python train.py --intermediate_size=512 --vocab_size=801 --norm_place="pre" --positions="rope" --rope_theta=10000.0 --rope_fraction=0.75 --bias="none" --tie_word_embeddings=true --parallel_block=false --optimizer="muon" --learning_rate=0.00551 --schedule="wsd" --decay_fraction=0.362 --final_lr_fraction=0.05 --dataset="wikipedia_en"
MLP neurons of a small language model. Each row is named by its layer, matrix (gate and up: input weights) and neuron, and shows model dimensions 32-127. Each number is 128 + 32 x the weight over its row's rms, rounded and kept within 0 to 255. A neuron's up and down rows have the sign that makes its largest values positive.
A block is one neuron, or neurons of one layer that tend to fire together. After each block is what it responds to, as a language model described it from the Wikipedia text at the highest values.

L12.gate495 [169 187 153 159 141  83 161 178 104 109 181 108 124 125 116 176 134  69 129  55  65  80 105 165 105 128 155 153 122 134 106 105 118 138 108 166  92  97 116 163 126 114 149 167 188 155 144 184 170 114 151 129 166  70 110 140 186 116  95 136 117 103 146 173 142  89 149 134 125 129 144 113 124  80 136 165 128 162 183 133 170  93 164 168 119 126 130 114 144 174 104 132 158 146 106 131]
L12.up495 [ 89 131 126 176 108 119 150 114 134 142 140 191 163  33 112 115 145 129 100 143  96  70  98 156 139 120 156 167  79  74 112 125 149  85  92 118  80  95 117 100  77 109  96 117 140 101 137 129 126 101 143 146 175 178 134 149 178  99 161 126 118 137  55 156 187 143 107 140 168 125 168  60 125  68 141 199 122 148 157 135 101 119  85 136 183 167 123  85 122 113 162  71 140 162 169 122]
Description: Predicate start after subject

L4.gate103 [113 138 146 176 151 120 133 136 136 123 163 149 112 148 141 149 146  62  63 101 132 100 139 123 103 114 156 140 119 146 160 140 164 142 105 176 139  68 129 118 119 155  90 139 102 183  80 152 111 171 141 131 165 183 169 101 154 200  81 171 158 103 139 107  63  93  97 105 127  76 126 147 133  86 175 150  84  50 147 141 131 132  95 162 131 192 146 115 170 127  97 122 104  64 117 149]
L4.up103 [145  58 106 160 112  95 170 128 120 140 178 157 113 164  56 124 141 165  86 137 118  70  99 139 191 123 193 106 157 128 151 164 133  74 158 131 153 160  87 132  89 113 103  99 103 150 106 151  74  91 167 190 137 165  85  96 102 147  94 132 126  73 111 121  74 176 124 167 113 156 121 121 109 148 170  80 157 132 130 102 117  81 155  67 159 166 151 148 117 112 137 208 121 141 113 170]
L4.gate190 [156 199 107 165 149  87 114 166 164  91 137 126  96  96 133  93 115  77 117 163 111 135 121 151 128 161 103 128  92 134 202 148 116 181 160 101  66  73 153  92 106 140 107 110 119  63 117 106 185 115 158  97  72 107 120  75 140 121 143  97 138 124 144 164 146 111 102 124 165 110 180 133 147 186 168  89 167 128 105 146 124 175 133 108 133 102 125 188 205  87 118 117  95  86 153 182]
L4.up190 [146 157 132 141  94 117 146 140 132  58 115 130  90 134 150 101 102 137 129 115 180 137 119  99 130  62 126  96 174 182 159 102  99 182  84 124 122  64 146 141 150 116 163 136 104  99 180 131 127 166 101 137 117 149 145 173 166 182  86 138 108 105 124 113 164  84 127 119 104 133 146 171 123  70 169 136 175 132  79 147 135  94 104  90 139 155 130  94 153 117  32 107 116 158 141 102]
L4.gate237 [112 152 115 141 138 160 154 103 147 135 119 138  77 157 102 158 112 169 166 110  83 144 124 132 105  83 166 143 151 120 106 192 167 136 159  90  75 137 112 140  96 117  80 178  90 102 136 161 143 130 166 109  75 152 105 155 150 191 147 130 170 121 154 121 114 103 111 123 129 144 144 114  94 104 108  53 147 126  75 166 160  72  99 146 123  91 113  97 117 169 171 151 157 105 151 105]
L4.up237 [148 139 114 125 130 124 186 189 153 144 191 113 150 165 127 126 150 124 148 160  88  97  92 154  67 156 176 146 128  72 138 155 126 111 147 145 119 123 111 112 107 125  80  81 120 117 178 168 128  95 114 156 177 158 152 111 182 113 112  25 113 143 132 142 141 138  58 179 170 188 124  61  78  85 132 141 113 101 127 165  79 136 124 108  93 137 158 106 108 176 146 173 100 156 159 136]
L4.gate266 [ 66 168 182 111 118 105 161 139  74 189 119 183  78  91 136 166 179 119 132 168 137 160 118 131  56  68 154 167 152 135 144 151 204 154 119 142 119 144 160 131  88 167 116 139 132 140  88 139 170 102 103 136 152 128 126 101  99 105  72 118 148 119 121 146  92 103 102 111  91 181 115 118  70 167 100 117 104 190  66 101  97 160  51  96 109 148 118 165 129 117  92 140 140 161 137 135]
L4.up266 [184 142 136 134 164  77 191 158  97 122 132 103 134 201 131 136  89  87 117  88 166 115 134 126  60 137 104 162 164 136  81 143 112 132 136 152 128 144 122 128  95  98 116  71 124 186 137  95 152  86 149 111 146 112 135 124 109 166 145 131 143  51 207 121 144 115 186 176 108  83 173 125 129 113 110 143 105 134 134 169 157  95  98 180  91 179 158  97 132 139 125 131 103 117 122  89]
L4.gate290 [202 108 138 124 108 101  97 187  91 105 197  66 144  67 137 103 155 132 196 108  93  98 117 132  85  75 113 155 130 132  91  96 101  99 141  93  91 232  95 142 139 121 111 237 185 134  99 130 118  79 140 143 116 143 160 138  76 120 174 156 175 135 101 119 110 191 144 126 126 103 142  74 110 159 177 141  95  98 117 148  99 143 148 157 136  61 168 148 125 146  82 115 158 134 156  53]
L4.up290 [146 114 222  81 115 150 154  93 124 109 131 150 107 106  94 103 131 162 138  83 173 142 137 149 119 119 137 117 112 120 164 159 126 160 155 147  79 145 164 171  92 103  77 111 136  72 137 116 178  95 139 175 127 164 171 136 138 152 142 147 170 124 163 143 133 155 106  93 116 143  57 122 136  67 147 101 146 110 143 145 139 131 155 153  84 131 108 154 152 169 105 115 137 151 116 131]
L4.gate343 [ 93 134  87  80 196 125  98 156 228 107 113 101 139 125 105 117 126 113 121 151  88 171 108 138  55  75  99 127  96 132 123 178 183  92 127 132 157  96 111 125 121 189 102 124  89 136  93 118 154 116 152 147 103 114 159 203 138  68 113  95 124 122 106 143 135 140 106 120 120 116 100 188 114 160 191 120 147 147 126 188 117  79 109 119 110 158 137 175 152 160  93 131 183 117 109 113]
L4.up343 [ 88 128  69 131 149 107 102 126 139 129 115  90 144 116 155 168 130  79 138 148  97 197 207 149 138 125 179 184 165 133  96 145 183 116 143 114 126  51 102 131  83 131 127 128  92 144  99 129 160 149 168 193 169 181 119  73 185 134 178 140 138 117 159  85 154 138 138 165 168 190 169  89  81 155 153 120 171 143 139 171 129 124 126 169 152  96 165 135 121 196 150 118 117 167 128 160]
L4.gate382 [146 125  98 170 119 113 129  91 164 134 165 102 121 136 133 140 127  99 169 123  79 170 112 113 130  96 165 127 192 131 159  58 190 225  62 156  90 125 118 116 215 161 101 145 122 138 169 147 112 112  94 137  83 145 129 104 129 202 160 185 108  88 109 176 132 151 145 121 143 156 115 180 121 129 134 133 129 139 115 135 189 183  87 162 155 144 122 106 120 123 103 150 122 135  97 115]
L4.up382 [148 144 131 126 144 119 131 130 112 146 127 103 134 166  72  90 109 132 159  66  93  76 145 143  67 115  93 133 120 113 166 173 148 101 182  75 126 106 179  81 192 170  87 115 128 145 142 171 186  79 166 127 132 120 150 140 123 174 113 163  96 104 102 171  81 133 132  81 164 140 197 104 151  85 114 152 198 135 121 148 104  47 134 183 179 137 124 167 186 184 143 132 110 114  76 148]
L4.gate478 [132 128 149  88 124 138 134 145 123 109 120 124 131 155 151 108 141 120 114 103 165 111  67 158  99 122 109 149 173 101 148 154 135 142 242 103  84  85 186 171 134 160 166 176 150 128  78 122 104 149 115 172 135 161 169 189 100 148 120 124  98 124 159 108 142 123 130 136 137 178 118 109 110 156 133  86 104  95 126 148 153 164 103 142 106  80 114 154 156 149  73 124  84 145 152 156]
L4.up478 [162 145 113 143 130 118 195 155 160 124 140  68 127 168 140 110 116 136  79 127 179  70 123 184 147 140 144 148 105 122  88 116 185 102 118  92  95  84 110 127  67 144 141 115 123 138 155 143 166 109 136 198  70 111 184 165 155 113  78 127 138  87 137 117 138  99 149 145 179 137 158 113 158 140 104 126  99 128 164 125 116 191  78 115  93  91  95 109 141 141  95  79 148 154 121  72]
Description: Clause-opening subject words

L4.gate85 [173 124  78 116 151 176 133 140 176  84 109 117 153 142 159 143 118 159 168 111 113 103 153 116  97 139 150  97 129 114  90  96 150 140 117 133 113 170 162 122  79 192 159 144 157  85 159  79 162 154 128 138 124 121 179 157 129 111 138  63 159 105 114 168 143 115 102 136  98 130  89 145 136 152 124 120 157 142 126 133  99 125 118 157 146 127 204  85 104 159 138 128 135 108 143 154]
L4.up85 [ 94 134 162  92 143 112 113 118 154  90 138 168 142 135 168 152 143 109 131  93 151 125  87 127  77  80 115 131 153 101 174 142 197 131 127 143  92 130 114 126  87 111 149  44 146 167 190  53  47 131 130 129 153 120 140 165 117 179 197 169 129 140 131 139 148 104 117 156  97 129 100 116 143  98  84 161 120 118  89  98 124 145 120  82  67 162 166  93 113 173  61 134 133 156  83 137]
L4.gate148 [ 81 142 111 141 168 130 138 146 129 154 167  98 173 132 152 105 156 111 152 199 168 126  76 129 130 142 117 162 147 125 117 131 158 165 171 145 137 118  63 141 116 252  79 143 141 105 107 159  82 113 152 126 130 148  97 133 113 167 136 163 113 107 104 121  95 166 188 151 159 122  76 140 146 121 164 130 119 146 100 107 124 176  84 106 189 209 110 116 139 118 149 101 117 108 150  77]
L4.up148 [145 195 127 131  50 158  76  95 147 197 110 150 160 114 113 160 121 188 108 122  67  81 176 130 119 146 115  62 149 127 112 138 142 124 129  95 136 141 138  81 128 128 113 122 123 128 131 180 134 194 135 121 134 138 171 169 148 110 147 155  75 114 163 159 139 128 146  89 144 150 114 111 164 109 163 148 136 111 108 130 177 130  85  85 149 182  90 125 104 144 157 150 112  81  45 144]
L4.gate215 [ 92 135 106 183 149 151  68 131 162 115 112 119 166 136 146 135  68 142 139 138  58 134 157 160 119  92 171 124 150 136 139 114 114  95  81  97 134  94 179  92  72 108 171 148  95 130 140 102 136 130 150  86 154  91 151 117 164 182 128 149 155 144 148 120  57 105  99 114 133 103 147 118 108 156 136 113  93 144  74 145 124  91 111 148  83 143 112 143  81  95 131  58 138 134 129 135]
L4.up215 [149 141 143 180 193 142  87 134 156  65  89  81 165 135 114 122 119 109 123 142  69 140 117  84 106 134  66 199 147 160 101 155 125  94 131 146  51 109 149 164 115 116 103 150 129 104  94 148 147  50 140 179  98  84 134  88 124 107 166 104 185 111 202 118 116 147 160 111 119 169 100 138 116 109 147 104  83 151 105 126 122  62 160 108 154 153 116 125  99 140 150 183 141 164 108 109]
L4.gate225 [100 112 178 111 137 133  92  93 168  97 162  74 141 144 119 153  85 107 126 150 107 120 132 136  53 149 104 148 145 144 136 139 165 111 138  83 104 183 150  13 144 105 150 131 163 177 135 124  33 152 141 143 127  99 196 142 140 150 121  88 160 138  79 131 128 152 119  91 132 140 127 127  97 125 160 161 169 123 129 167 127 146 131 151 108 150 133 108  96  80 147 147 129  82 105 101]
L4.up225 [135 100 159 119 117  94 160 108 125 125 147 111 151 145 126 118 202 173 162 136 101  93  89 145  89 103 125 142 118 112 116 126  69 128  91  96  98 152  83  51 116 129 164 148 180 158 130  70  95 161 129 110 153  38 121 110 125 141 140  83 118  93  44 174 162  82 148 106  94 112  93  93  96 174 173 156 137 147 134 155 102 122 109 164 147 175 131 112 128 139 149 152 139 155 175 114]
L4.gate249 [128 184 177 148 160 126 105 147 173 170  64 182 117 142  94 142 154 124 133 121 133 103 113 116 155 100 133 120 112 107 124 137 147 127 134  90 152 146 162  98 125 163 148 114 108 115  72  64 131 141 185 127 181 131  84 228 158 145  63 140 112 115 156 140 159 158 125 161 148 133 120 165 189  64 121 143 162 119 139  95 188  52  83 136  97 189 102 116 109 159 118 127 160 151 178 145]
L4.up249 [180 137 136  77  92 122 106 112 193 139 168 129 173  96 115 149  94 100 172  93 113  59 184 154 117 158 135 104  96 109 171 125 127 104  96 150 148 106 182 130 159  66 154 139 118  85 189  95 116 151 113 142 158 140 134 177 159 114 145 191 150  97 103 210 139  52 169  93 134  51  77 193 130 140 118 112 166 164 142 105 184 130 109  91  91 115 112 103 185  80 141 128 136 125 122  56]
L4.gate352 [105 182 122 121 144 164 149 132 106  66  82 135 121 147 201 127 161 109 109 180  88 169 184 136 108 162 138 154 162 104 128 164 145 161 103 102 129  97 135  45 170 111 130 120 132 170 151 138  85 121 145  51 117 150  88 145 160 128 117 161 126  93 120 185  82 135 107  92 155 124 141 129 119 103 135 205  90 153 104 103  86  65 149  64  87 103 117 127 169 130  89  74 164 202  87 146]
L4.up352 [121  97 133 155 186 112 126 149 124  90 139 104 152 127  76 103 115 112 121 139 186 131 150 191 102  97 103  91  59 169 175 112 100 154 125 150 147 132 129 128  93 137 149  55 140  95 120 136 142 109 188  70 127 134 149 100  93 138 143 162 124 137 120  60 114 131  98 139 179 142 115  92 149 130 153  76 147 155 109 118 116 107 143  14 132 163 141  99  91 111 163  94 123 112  91 160]
L4.gate387 [143 118 133 137  87  34 120 109 139 119 113 120 156 124 119 107 134  80 182 103 163 110 147 135  37 120 101 125 125 173 156 113 176 168 136 112  93 116  72 177 134  67  77 157 147 115 121 166 125 171 142 131 129 132 150 130 173  88 117  48 110  83 175 143 117 107 183 130  99  92 113 107 105 149 154 147 203  98 102 131  81 159  77 140 110 122 159  59 116 154 128 119 168 146 120 139]
L4.up387 [162 131 165 110 197  87 139 142 215 149  69 104 158 110 131 112 169 155  92 173 178 141 202 115  69 165 145  87 150 135 130 118 155 106  85 163 101 134 140 132 169 182 174 145 141 133 108 117  82 142  86  93 104 116 148 115  79 147 115 178 152 154 108 171 113 104 203  65 167 129 157 128 120 133 100 140 142  77 131 120 118  97 131 136 102 103 169 142 110 119 110 103 142 110 123 125]
L4.gate457 [115 109  96 183 152 154 107 157 159  88 131 139 108 117 105 118 101 159 112  74  98  73 157 184  81  85 123  96 167 151 140 138 112 185 148 147 104 121  86  58 119 168  73 138 134 143  92 138 133 192  98  87 129 126 174 120 128  99 143 153  91  61 171  94 161 127 115 116  83 110 111 166 124  78 147 142 180 137 132  94 132  91  80  95  66 135 142 104 151 177 120 146 114 187 130 109]
L4.up457 [139 123  89  84 146 156 122 171 134 133 160 190 195 148 105 104 124  87 132 171  78  81 120 180  84  78 104 106 112 143 165  62 113 106 127 118  82 127 136 113 151 158 148  45 112 131  64 115 137 136 133 140 132 156 154 118 105  98 116 127  64  74 141 141 136  85 150 129 100 139 103 128  98 102 127 162 133 161  86 107 139 108  79 162 111 130 109 105 103  73 137 171 154 153 121 118]
Description: Mid-word fragment pieces

L12.gate307 [ 80  93 134 167 123 173 116 141 170  80 123 135 136 144  91 152 105 111 161 162 141 130 177 133 164 130  94 100 134 194 163 137 142  57 126 161  76 123 130 101 175 161 156 116  88 113  71 128 139 156 110 116 172 108 119 142 167  97 140 104 107 107 151 166  54 104 110 149 114 163 117 150 169 102 120  98  98 136 135 101  99 109  68 107 141 159 149 150 126 144 176 168 138 101 126 107]
L12.up307 [115 149  98 123 207  97 165  74  73  81 137 105 111 142 114 118 133 127 102 131 136  99 148 142 100 190 101 122 161 128  73 102 157 120 192 124 112 125 154 115 141 103 178 178 105 147  98 164 119 139 134 122 168 136 167 172 173 136  82  95 139 151 174 179 152 164 168 144 130 117  64  98  78 116 138 114 120 123 135 126 117 112 127 142 144 139 136  68  97 126 111 153  97 164 152 156]
Description: Mid-word subword fragments